config.toml
n_layer = 14
head_dim = 64
vocab_size = 32768
norm_place = "pre"
norm_eps = 1e-06
grad_clip = 1.0
MLP neurons of a small language model. Each row is named by its layer, matrix (gate and up: input weights; down: output weights) and neuron, and shows model dimensions 570-633. Each number is 200 + 20 x the weight over its row's rms, rounded and kept within 0 to 999. A neuron's up and down rows have the sign that makes its largest values positive.
A block is one neuron, or neurons of one layer that tend to fire together. Before each block is what it responds to, as a language model described it from the Wikipedia text at the highest values.

Responds to: Tokens right after a number or ordinal that complete a unit, mostly military: th/rd in 614th and 56th, Air-borne Division, mm, season, term.
L7.gate758,198,213,194,185,183,186,168,146,212,180,230,217,178,197,202,215,213,152,196,196,210,203,190,206,204,157,162,220,175,183,201,197,204,181,171,203,210,226,228,224,194,203,196,189,201,210,230,207,210,231,206,247,231,215,200,169,175,171,208,199,240,180,169,165
L7.up758,194,221,203,172,204,184,195,173,189,199,171,177,195,209,198,221,132,209,224,206,194,223,220,224,185,183,227,217,199,245,204,201,209,255,195,233,217,189,188,206,156,185,185,184,184,187,199,196,218,215,216,192,213,165,216,210,199,192,203,233,211,209,206,193
L7.down758,194,174,213,239,205,177,216,197,204,230,181,194,195,202,143,190,231,191,198,244,170,206,207,222,207,232,164,204,210,212,199,198,232,187,231,210,244,187,199,203,206,200,190,194,200,182,206,211,189,200,217,211,173,180,227,230,205,173,210,177,204,212,167,218

Responds to: Adverbs and auxiliaries between a sentence's subject and its main verb, e.g. "it suddenly exploded", "he unexpectedly meets", "Nasr then launched".
L8.gate313,222,152,212,225,198,170,229,200,201,217,210,204,194,202,178,182,226,186,218,224,176,190,212,166,180,158,183,213,207,202,204,200,206,182,183,230,199,204,184,182,158,231,197,185,199,188,188,189,190,161,222,166,202,228,167,195,204,203,221,206,190,196,209,194
L8.up313,183,199,206,241,201,217,186,192,185,184,170,207,206,217,221,189,210,189,203,212,215,224,198,187,214,221,188,210,216,168,188,211,195,203,221,196,200,203,217,215,199,163,212,215,182,179,223,183,223,202,157,191,208,202,222,196,191,209,215,202,198,231,220,204
L8.down313,160,196,170,215,201,138,193,226,183,182,210,234,220,189,185,157,200,196,198,172,202,208,193,221,240,196,176,199,210,199,206,166,229,198,183,170,214,205,178,192,196,196,209,173,171,202,205,209,178,214,222,205,226,209,188,200,208,194,182,203,197,196,164,187
L8.gate504,211,193,243,195,188,191,190,218,203,180,194,206,225,182,220,190,212,191,214,225,219,168,185,198,204,180,210,204,231,185,215,184,166,194,164,258,209,221,206,186,225,214,187,170,233,171,182,230,157,188,177,177,208,161,214,182,212,176,183,198,188,214,191,205
L8.up504,213,153,230,200,209,216,198,218,219,200,200,230,218,195,208,228,235,182,187,191,189,198,171,182,236,208,194,175,235,224,186,197,205,195,208,184,185,192,218,224,202,192,211,186,207,225,208,201,220,175,228,194,218,187,197,184,182,191,176,220,159,208,198,220
L8.down504,188,170,179,209,161,198,165,197,191,182,203,236,226,203,247,206,171,169,215,185,216,232,228,215,215,199,194,199,173,196,163,212,195,200,171,215,206,193,221,236,210,178,188,183,213,210,216,203,224,190,201,180,201,206,187,197,224,212,213,199,197,203,180,207
L8.gate1189,237,205,248,229,181,156,199,171,182,199,228,246,225,192,223,202,194,201,208,148,216,190,196,195,204,197,170,191,228,177,219,198,182,211,201,213,215,227,217,193,205,239,210,190,202,208,217,198,175,203,196,191,145,168,179,189,224,231,214,189,216,220,166,198
L8.up1189,202,218,224,215,218,183,221,212,181,223,180,204,211,172,178,204,220,205,198,178,197,179,204,170,195,169,199,231,216,247,215,237,192,232,188,224,219,176,203,152,183,204,199,191,184,190,231,196,177,178,197,215,203,221,222,182,215,216,185,198,223,248,235,202
L8.down1189,172,211,201,185,188,194,164,184,229,181,175,220,220,207,224,222,256,218,174,204,223,205,199,193,241,210,201,185,196,162,181,192,199,145,231,175,190,178,151,207,194,202,220,186,213,182,230,172,194,223,223,176,202,192,189,193,243,197,195,196,203,196,175,173
L8.gate1274,187,210,231,180,198,221,223,182,200,177,164,232,181,209,202,170,245,215,183,218,224,221,211,226,192,168,180,209,212,193,207,202,203,150,194,196,234,221,203,231,223,226,195,190,196,202,207,199,198,218,213,200,205,201,177,193,215,188,192,211,187,197,202,186
L8.up1274,229,165,192,208,195,175,165,182,232,176,206,210,207,205,219,214,228,189,191,174,181,213,205,201,198,196,228,199,182,198,232,187,185,193,243,192,186,215,172,204,232,196,242,183,168,159,225,166,241,204,197,156,208,232,214,201,197,255,190,206,185,252,165,218
L8.down1274,180,197,166,203,183,219,199,204,205,199,227,219,206,166,218,209,220,229,189,185,247,243,189,177,218,208,196,207,237,230,231,215,176,220,200,160,168,201,182,207,212,226,219,186,209,187,211,211,196,238,195,226,209,194,209,183,175,197,209,187,226,256,237,198

Responds to: Auxiliary and modal verbs right after a sentence subject, before the main verb: has, had, have, can, would, as in "Peter has taken" or "crews had already left".
L9.gate950,195,243,234,214,203,202,158,190,159,171,196,206,186,204,228,232,194,248,148,165,206,199,199,250,184,192,231,218,217,209,229,230,170,212,175,224,164,206,218,221,238,180,197,205,193,202,185,188,209,181,227,222,204,180,183,223,196,215,179,186,211,210,209,220
L9.up950,185,188,209,168,218,197,183,216,186,246,226,200,208,213,196,204,210,186,187,174,189,191,239,172,191,159,235,152,190,182,223,214,193,208,187,187,200,188,180,177,209,218,198,193,195,184,196,219,205,214,204,187,182,173,160,215,191,191,176,217,202,213,195,182
L9.down950,241,180,187,144,194,163,194,208,204,192,183,189,168,194,187,190,193,178,209,206,193,190,194,161,221,166,233,201,232,199,192,223,188,182,189,204,192,220,208,197,181,227,178,221,232,231,234,177,179,202,195,208,195,193,151,187,220,184,186,202,223,199,231,202
L9.gate1620,192,228,222,201,234,188,216,214,193,191,203,205,212,186,196,235,188,227,184,248,199,154,229,210,205,205,209,206,208,194,235,221,191,171,208,217,200,222,188,182,180,185,156,187,195,178,232,178,183,215,241,200,195,171,190,190,182,187,207,193,220,234,163,201
L9.up1620,204,194,232,207,163,184,188,183,188,216,202,201,200,206,196,224,154,195,164,204,189,160,212,186,183,204,199,238,223,208,201,228,246,193,187,208,217,217,188,190,183,250,189,206,206,167,169,170,189,194,199,205,174,196,214,207,215,193,168,202,214,206,214,187
L9.down1620,219,184,209,218,189,171,229,182,197,197,210,199,209,194,242,213,181,189,201,193,217,184,237,184,196,170,244,169,216,181,236,186,184,211,194,208,183,220,189,206,180,225,195,183,182,168,198,199,203,226,196,209,235,230,194,212,230,192,224,227,175,191,190,197
L9.gate1639,202,196,202,213,197,187,187,245,226,175,188,224,213,166,220,226,212,199,171,210,221,212,206,208,201,182,200,178,202,190,178,194,208,147,173,202,234,162,239,188,209,258,217,177,200,251,198,202,204,196,201,189,153,177,191,204,203,196,219,171,202,218,191,175
L9.up1639,184,177,182,237,210,181,193,231,215,229,190,208,186,206,223,183,227,230,181,205,217,222,195,209,230,197,207,232,211,191,203,168,207,200,148,195,195,184,230,198,219,193,188,201,170,229,192,184,199,213,223,178,195,169,168,188,210,200,215,225,161,202,176,236
L9.down1639,238,184,186,178,186,184,198,186,201,172,191,198,178,186,198,197,200,202,165,209,216,174,174,182,195,177,222,219,207,204,212,199,186,199,186,198,207,230,181,204,189,171,207,180,210,189,205,203,183,197,173,178,204,190,208,171,166,203,171,202,192,221,204,219
L9.gate1667,224,192,206,193,217,205,217,198,182,163,219,225,209,178,217,227,193,227,183,198,213,235,186,187,207,213,183,213,188,174,202,195,207,158,180,193,200,222,203,193,208,197,207,214,207,209,214,214,163,248,223,210,206,223,181,195,179,179,233,196,206,236,192,185
L9.up1667,261,204,163,192,211,169,237,210,222,230,229,195,216,206,195,190,217,191,217,177,219,183,216,230,185,185,220,230,207,213,169,178,173,183,217,201,164,163,181,218,207,153,207,254,175,224,241,215,176,221,195,185,204,225,187,169,212,198,185,218,169,167,251,210
L9.down1667,178,186,200,193,179,216,193,183,228,205,174,245,189,197,221,195,200,203,200,208,216,193,212,186,189,179,175,194,153,202,192,199,192,194,192,231,190,200,182,160,183,178,198,240,208,238,216,213,199,211,198,179,181,218,217,176,211,234,204,181,209,168,200,211

Responds to: Relative pronouns (who, that, which) after a named organization or person, plus numbers and ordinals inside military unit names like 4th Cruiser Squadron.
L9.gate258,185,210,207,185,200,198,196,186,194,235,203,216,189,199,191,177,177,193,209,219,204,201,187,199,217,222,185,193,171,205,181,204,203,195,218,206,194,187,251,177,186,198,236,201,212,208,212,206,195,215,197,211,161,187,191,178,186,206,188,182,176,212,184,259
L9.up258,201,192,182,186,228,184,162,190,236,207,161,195,210,240,185,197,214,185,238,194,205,222,222,208,184,184,180,146,216,247,198,167,228,190,222,213,207,176,221,190,198,197,191,213,213,205,211,192,193,205,187,196,167,142,207,177,197,196,205,192,227,186,207,203
L9.down258,205,184,181,225,231,175,199,244,200,211,216,231,143,184,188,216,225,216,177,206,209,172,202,221,215,199,197,207,212,180,216,219,173,221,232,187,231,164,191,177,197,177,195,196,239,198,215,215,197,224,190,180,197,206,236,203,190,194,213,194,182,184,179,182
L9.gate376,222,207,165,215,229,173,178,223,189,175,202,235,201,215,195,241,185,236,193,206,215,204,229,185,167,209,209,203,222,218,225,204,215,200,237,167,206,221,209,182,213,195,189,176,181,196,194,195,224,186,208,181,228,194,238,169,193,218,198,217,194,199,175,200
L9.up376,197,190,188,233,214,184,178,195,224,218,235,183,180,242,186,203,195,204,242,192,198,167,216,166,203,191,195,194,216,239,175,189,215,190,208,162,200,203,164,181,226,260,183,194,157,153,236,222,221,214,195,170,243,210,179,182,188,218,174,172,203,211,189,219
L9.down376,207,224,220,213,180,208,193,154,182,167,215,180,168,198,170,172,221,189,190,188,171,198,201,220,197,231,186,213,191,184,206,166,223,159,187,189,181,216,178,215,185,218,203,219,210,162,198,211,208,207,172,222,190,185,213,202,165,207,175,199,208,223,226,168
L9.gate603,217,171,189,214,190,230,178,186,168,191,241,195,224,202,199,193,189,227,202,192,215,191,206,220,191,196,197,179,180,238,179,181,188,210,240,219,174,167,192,243,211,228,206,220,208,206,184,201,214,202,218,192,235,208,224,180,151,148,196,190,216,177,216,167
L9.up603,198,228,223,178,186,205,199,198,211,199,188,206,199,204,216,182,201,222,210,198,205,222,208,170,169,174,182,196,176,164,196,191,203,223,229,195,195,202,209,206,190,210,218,204,195,205,175,206,209,187,184,208,221,185,197,198,225,193,220,181,206,208,205,196
L9.down603,221,223,163,211,191,211,206,160,194,193,204,175,190,187,203,203,212,191,191,214,225,214,213,236,164,209,232,180,194,230,209,195,195,203,206,198,212,196,201,203,225,202,204,228,217,175,211,205,177,206,190,185,195,205,202,180,191,183,211,233,233,212,181,228
L9.gate1298,154,229,222,192,194,201,212,209,214,224,188,205,206,259,175,193,195,196,219,181,217,227,199,226,211,207,212,206,214,183,157,184,217,246,181,234,200,191,216,166,157,191,202,198,184,172,196,211,244,214,228,166,156,194,208,191,194,200,201,196,209,189,208,238
L9.up1298,209,191,182,165,222,173,215,202,202,174,191,185,189,180,221,177,194,208,190,171,216,208,174,206,226,186,165,183,191,208,203,191,185,204,205,187,186,201,198,189,219,217,181,235,213,190,187,234,196,170,216,212,211,151,189,196,221,130,192,168,247,181,183,203
L9.down1298,186,186,158,205,168,197,200,163,199,186,209,182,193,195,189,215,231,222,214,210,198,241,168,194,213,192,210,195,203,160,182,198,205,188,175,200,193,214,223,180,214,198,233,197,196,227,186,200,195,195,224,190,167,191,192,192,187,181,193,185,206,231,195,217

Responds to: Forms of have (had, has, having) and the not, never or ever that follow them in perfect or possessive clauses, e.g. had never seen, did not have.
L7.gate1237,182,180,238,220,192,210,187,205,207,190,199,173,200,222,224,191,209,201,220,222,207,191,197,213,154,203,202,230,191,229,226,206,179,199,161,229,196,202,209,154,209,206,213,207,207,223,182,163,191,171,201,226,190,179,213,218,222,209,223,201,193,225,219,188
L7.up1237,170,199,204,203,169,161,193,186,222,164,188,210,192,193,215,185,192,204,202,196,203,206,175,186,222,201,233,234,190,204,150,186,219,147,216,225,236,206,205,180,235,202,212,159,189,200,236,192,218,197,191,238,170,183,220,203,201,173,198,241,198,219,178,188
L7.down1237,179,180,175,186,184,212,197,191,185,181,190,201,183,198,191,224,229,219,201,192,184,209,216,190,203,195,173,186,221,200,164,189,207,197,216,213,198,219,181,220,181,215,220,182,223,173,210,196,195,200,186,168,183,191,190,190,150,194,182,186,216,191,200,195

Responds to: Mostly the first piece sp of split words such as sponges, Spaghetti and space, especially in passages about products and their uses; also weak, scattered function words there (such as, of, commonly).
L8.gate8,213,220,205,181,189,226,198,239,215,206,160,199,198,175,186,217,204,212,184,201,183,193,195,181,185,214,227,213,178,209,217,197,183,191,198,207,170,178,201,249,227,152,192,168,193,191,235,220,162,156,175,184,182,195,212,195,195,225,215,216,237,182,184,195
L8.up8,188,232,209,179,181,179,213,231,189,182,200,198,187,210,219,202,206,175,193,185,156,174,174,189,214,228,210,207,179,211,200,211,165,202,199,194,177,203,206,216,211,185,206,201,205,180,200,176,166,203,209,205,236,169,206,186,215,218,225,195,217,237,164,176
L8.down8,196,200,181,175,203,217,201,192,218,208,143,173,182,226,205,185,198,202,233,236,203,190,199,178,206,204,251,189,224,154,184,214,199,184,225,200,204,198,194,227,240,174,169,230,187,194,222,209,189,194,203,191,175,179,211,192,221,223,224,173,196,207,174,199
L8.gate752,214,195,194,227,199,242,235,194,199,147,173,212,249,199,194,232,181,204,200,176,193,188,211,218,190,162,213,191,191,194,202,188,196,176,179,220,178,233,222,192,213,209,189,199,201,222,211,206,184,181,220,189,202,224,190,166,238,185,214,236,198,169,222,193
L8.up752,208,192,170,237,224,208,203,224,187,176,215,216,217,187,196,238,202,211,177,181,180,191,197,188,207,221,220,200,172,221,190,216,180,172,200,194,171,198,194,193,222,200,174,166,191,218,174,218,195,184,203,219,192,235,178,216,212,204,208,204,232,201,181,180
L8.down752,262,235,169,197,221,203,161,208,217,172,226,218,192,181,212,209,178,223,195,201,196,178,214,209,203,175,227,192,201,224,233,225,198,205,208,211,216,192,193,213,188,228,176,207,172,180,172,203,221,203,192,195,212,216,228,217,195,183,242,189,185,211,177,171
L8.gate881,257,228,214,220,201,237,154,187,199,152,200,194,220,216,200,216,178,188,181,176,202,208,211,196,189,191,196,203,183,177,208,212,238,214,174,208,176,193,220,220,216,207,214,200,186,226,190,204,190,192,193,212,192,236,193,203,171,190,223,213,197,171,225,195
L8.up881,208,192,227,209,188,218,164,201,193,186,181,166,188,208,189,203,233,204,198,184,206,204,217,246,193,229,183,200,217,222,198,192,185,197,192,188,178,186,191,184,177,215,181,215,204,197,164,198,215,184,205,177,219,209,206,221,196,205,189,215,163,210,183,218
L8.down881,181,193,175,190,202,236,237,177,191,181,191,184,208,138,162,196,200,189,170,223,153,202,217,203,219,225,160,209,195,187,209,214,216,170,210,200,227,184,216,192,186,212,193,185,208,163,173,213,217,153,154,185,216,206,217,204,200,217,221,207,225,218,199,173
L8.gate1224,220,181,204,252,158,205,161,195,205,181,221,191,197,209,193,212,205,242,217,175,150,227,180,228,180,201,245,187,180,197,191,214,225,227,217,195,199,235,191,205,208,189,204,197,209,174,220,224,170,213,174,213,176,209,199,204,242,184,180,197,224,255,230,205
L8.up1224,184,207,178,221,180,188,194,190,238,190,192,189,193,224,193,183,166,182,181,203,226,186,228,216,204,207,194,204,215,180,207,173,217,188,188,215,230,217,210,150,214,162,234,201,192,201,215,180,208,202,201,212,184,199,230,195,213,191,202,211,202,176,181,131
L8.down1224,229,205,175,173,182,197,198,213,174,192,197,198,210,231,203,186,175,190,191,189,216,200,200,206,218,209,230,192,191,167,205,194,180,180,228,192,242,201,201,201,179,222,170,193,193,196,217,189,204,141,189,153,219,187,198,239,175,207,194,186,218,221,178,181

Responds to: Tokens right before an upcoming verb or word, mainly subject pronouns (you, we, they), "to"/"used to", "as a", and fused pieces like "and s", "to s", plus table numbers.
L9.gate682,181,148,200,210,215,177,195,209,177,160,215,173,233,196,223,220,211,214,219,226,177,172,196,220,196,179,179,203,212,183,199,178,185,213,171,203,190,219,201,169,203,189,186,196,206,168,176,138,194,233,236,160,198,197,201,187,176,202,238,209,169,239,194,194
L9.up682,199,202,229,215,184,184,180,183,173,177,187,198,187,187,217,198,191,175,229,215,175,172,204,190,170,211,225,208,197,230,203,199,196,175,187,182,200,221,195,199,195,211,183,177,205,234,188,201,184,199,194,197,196,191,177,197,182,199,200,183,208,190,198,236
L9.down682,158,185,177,212,236,190,196,203,202,162,212,192,207,202,204,211,202,207,203,226,210,153,194,202,177,202,205,172,238,219,217,189,185,150,200,201,173,224,194,177,200,192,208,235,202,179,208,200,221,211,195,178,197,154,168,163,206,214,214,214,173,215,195,213
L9.gate828,222,222,224,222,223,228,199,167,167,196,222,213,201,237,208,201,153,197,174,207,184,188,211,202,186,149,204,233,201,178,252,219,193,210,181,212,203,204,200,214,209,207,186,209,215,206,198,178,219,226,220,172,189,190,230,190,184,193,230,198,216,203,212,181
L9.up828,218,229,184,184,224,208,214,184,198,208,177,193,212,193,223,184,198,185,190,204,210,181,224,177,218,143,208,218,203,215,220,189,234,209,174,199,209,177,198,192,208,219,230,192,179,203,210,191,224,192,217,197,178,188,214,213,171,169,185,218,221,202,191,157
L9.down828,212,212,227,220,211,196,202,182,185,209,245,175,179,210,245,210,209,218,229,238,210,187,170,226,207,205,243,207,164,196,216,215,211,188,184,197,199,202,146,193,179,216,199,173,213,193,224,206,181,192,209,204,177,187,205,191,208,215,187,187,218,205,212,177
L9.gate1422,200,246,197,207,212,193,155,193,215,211,189,204,206,185,222,217,196,187,220,213,220,189,181,208,195,181,201,209,217,211,185,227,181,156,217,204,195,179,205,217,218,183,184,176,203,207,200,191,190,187,238,200,192,213,210,182,182,172,209,181,172,193,169,169
L9.up1422,195,227,213,239,205,182,173,192,202,166,227,185,194,185,216,203,189,219,212,185,208,193,196,196,241,214,206,200,188,187,197,221,195,184,242,154,213,183,151,221,219,213,186,208,185,210,202,181,228,187,223,164,209,178,182,206,213,188,216,211,183,210,159,221
L9.down1422,202,185,207,193,172,184,199,226,186,196,207,202,188,182,187,187,192,215,225,212,218,197,174,201,200,204,213,192,216,241,205,216,191,194,205,191,217,238,188,205,217,201,239,205,176,201,191,225,156,233,213,199,204,192,226,210,201,206,216,214,197,192,217,231
L9.gate1608,202,203,200,211,187,219,217,206,198,187,196,201,192,216,233,224,190,184,187,190,165,205,201,189,174,173,216,217,195,168,174,234,219,193,229,224,206,184,200,203,212,193,198,206,215,239,211,195,172,205,186,184,204,215,180,207,201,144,232,219,207,206,196,205
L9.up1608,151,204,182,219,214,222,194,216,192,213,231,228,220,194,195,221,202,221,177,244,198,226,207,214,204,229,208,192,192,194,202,197,221,176,226,163,188,164,203,188,192,196,187,194,195,225,178,214,184,208,203,200,199,173,198,159,218,202,220,225,173,188,205,203
L9.down1608,199,215,207,167,165,211,210,199,193,166,178,206,205,197,247,210,188,219,218,172,205,205,181,189,191,210,171,192,208,206,247,211,203,176,215,181,195,191,173,180,204,181,207,215,193,187,181,200,205,212,186,197,191,210,212,213,177,210,230,213,216,203,170,200

Responds to: Chemistry name fragments such as -hyl, -yl and OH, plus words completing descriptive predicates like "is a species", "commonly", "been considered".
L7.gate1064,210,222,207,215,177,220,198,159,222,212,205,179,207,193,195,206,227,194,172,208,200,218,207,197,204,174,220,207,193,217,213,229,229,208,172,218,178,226,192,152,191,178,187,187,206,224,190,254,157,212,177,185,146,187,215,228,177,214,203,212,234,200,166,193
L7.up1064,238,183,165,203,222,194,220,211,203,225,185,201,217,177,221,226,198,212,203,222,159,183,222,193,198,161,229,207,252,200,177,194,165,230,222,191,192,221,228,220,239,172,207,207,189,229,189,225,201,204,176,199,212,174,187,203,234,204,237,191,210,227,216,199
L7.down1064,189,204,195,209,183,223,187,224,189,206,199,232,195,198,214,192,193,234,209,199,168,172,188,208,172,196,212,222,212,216,214,197,211,216,237,211,187,187,228,192,172,224,215,245,192,194,198,192,221,209,185,195,165,180,214,215,189,196,203,198,173,185,180,185

Responds to: Relative pronouns that, which, who opening a clause right after a noun phrase, e.g. "a material which", "a stage that", "forward who".
L8.gate296,174,196,205,158,181,208,206,187,201,197,220,173,216,201,218,174,175,232,188,182,173,212,201,180,190,182,184,185,195,222,197,193,200,205,168,207,211,211,182,195,234,147,197,226,196,216,227,221,181,182,217,187,232,142,201,202,199,212,197,242,172,186,179,210
L8.up296,201,207,198,211,192,215,228,192,220,171,167,235,193,206,200,208,196,218,194,197,195,167,231,180,227,172,213,196,181,197,217,184,194,197,194,200,205,195,197,218,178,173,218,194,223,213,223,169,236,206,186,232,147,226,169,222,227,202,206,158,216,184,187,200
L8.down296,205,216,178,201,203,208,216,169,161,179,212,200,194,177,172,185,210,203,207,157,232,206,210,221,217,214,175,173,174,179,214,174,162,196,224,207,186,182,187,200,229,181,191,222,193,172,165,168,157,215,229,178,193,205,218,191,230,191,185,218,178,162,190,248
L8.gate473,194,248,209,222,217,192,213,162,157,159,215,235,202,196,211,211,216,175,190,252,203,208,203,207,227,203,174,185,222,205,176,195,230,213,205,219,187,206,197,164,173,174,195,204,226,223,211,193,188,170,181,228,217,179,191,214,207,191,209,203,199,227,174,178
L8.up473,201,173,168,198,201,219,213,205,192,203,213,234,178,198,204,176,181,224,157,205,211,196,211,181,213,183,189,187,227,192,205,190,194,220,174,210,219,207,206,221,179,158,161,169,201,204,208,208,197,207,186,202,190,196,191,197,227,210,194,208,192,196,220,236
L8.down473,215,188,196,204,199,192,193,194,215,179,190,229,200,188,155,201,188,190,210,211,204,196,217,186,177,194,205,204,226,221,225,187,199,177,187,207,195,219,218,237,200,194,178,228,171,166,215,212,218,178,211,183,196,189,230,165,206,217,216,182,203,180,175,198
L8.gate1084,191,217,230,179,210,181,197,179,206,187,220,181,197,167,180,168,254,202,176,222,214,207,243,173,170,191,212,181,208,194,208,168,205,165,195,183,215,228,162,198,217,195,202,199,226,230,197,193,226,185,241,179,205,210,205,180,216,221,196,200,185,181,162,219
L8.up1084,210,170,193,205,223,175,219,190,192,210,192,173,181,177,221,208,216,187,200,175,180,204,217,191,217,199,207,234,217,171,237,186,204,206,211,181,222,201,151,222,182,204,190,209,184,187,212,190,183,237,223,198,171,227,199,190,170,202,224,195,200,189,183,186
L8.down1084,223,242,196,180,170,222,200,202,193,209,214,191,202,193,183,215,171,220,176,199,259,208,204,192,178,188,195,172,194,184,179,207,188,157,210,204,175,211,171,216,198,203,166,180,195,168,195,221,162,197,196,150,193,182,217,175,203,193,199,222,204,208,198,179
L8.gate1197,206,152,230,206,194,202,219,176,196,183,219,162,214,175,219,216,205,205,210,214,207,220,191,173,205,158,158,193,206,207,181,160,225,184,225,193,189,216,197,179,197,218,189,209,208,183,206,204,190,253,219,227,156,168,192,179,155,187,222,205,178,201,198,184
L8.up1197,244,197,221,165,215,201,227,196,170,182,192,156,208,208,196,218,226,226,188,208,231,195,201,191,204,205,208,179,177,229,221,169,206,154,178,204,196,190,173,188,217,202,186,221,181,191,231,212,209,203,186,196,224,151,190,202,238,206,222,219,183,189,194,183
L8.down1197,187,198,219,221,180,175,212,202,215,151,209,215,213,217,192,236,165,233,202,244,196,203,224,176,220,213,206,178,214,205,186,213,213,207,190,170,192,196,187,204,194,225,227,221,212,195,168,189,153,170,169,241,213,166,218,179,202,180,179,213,188,187,199,189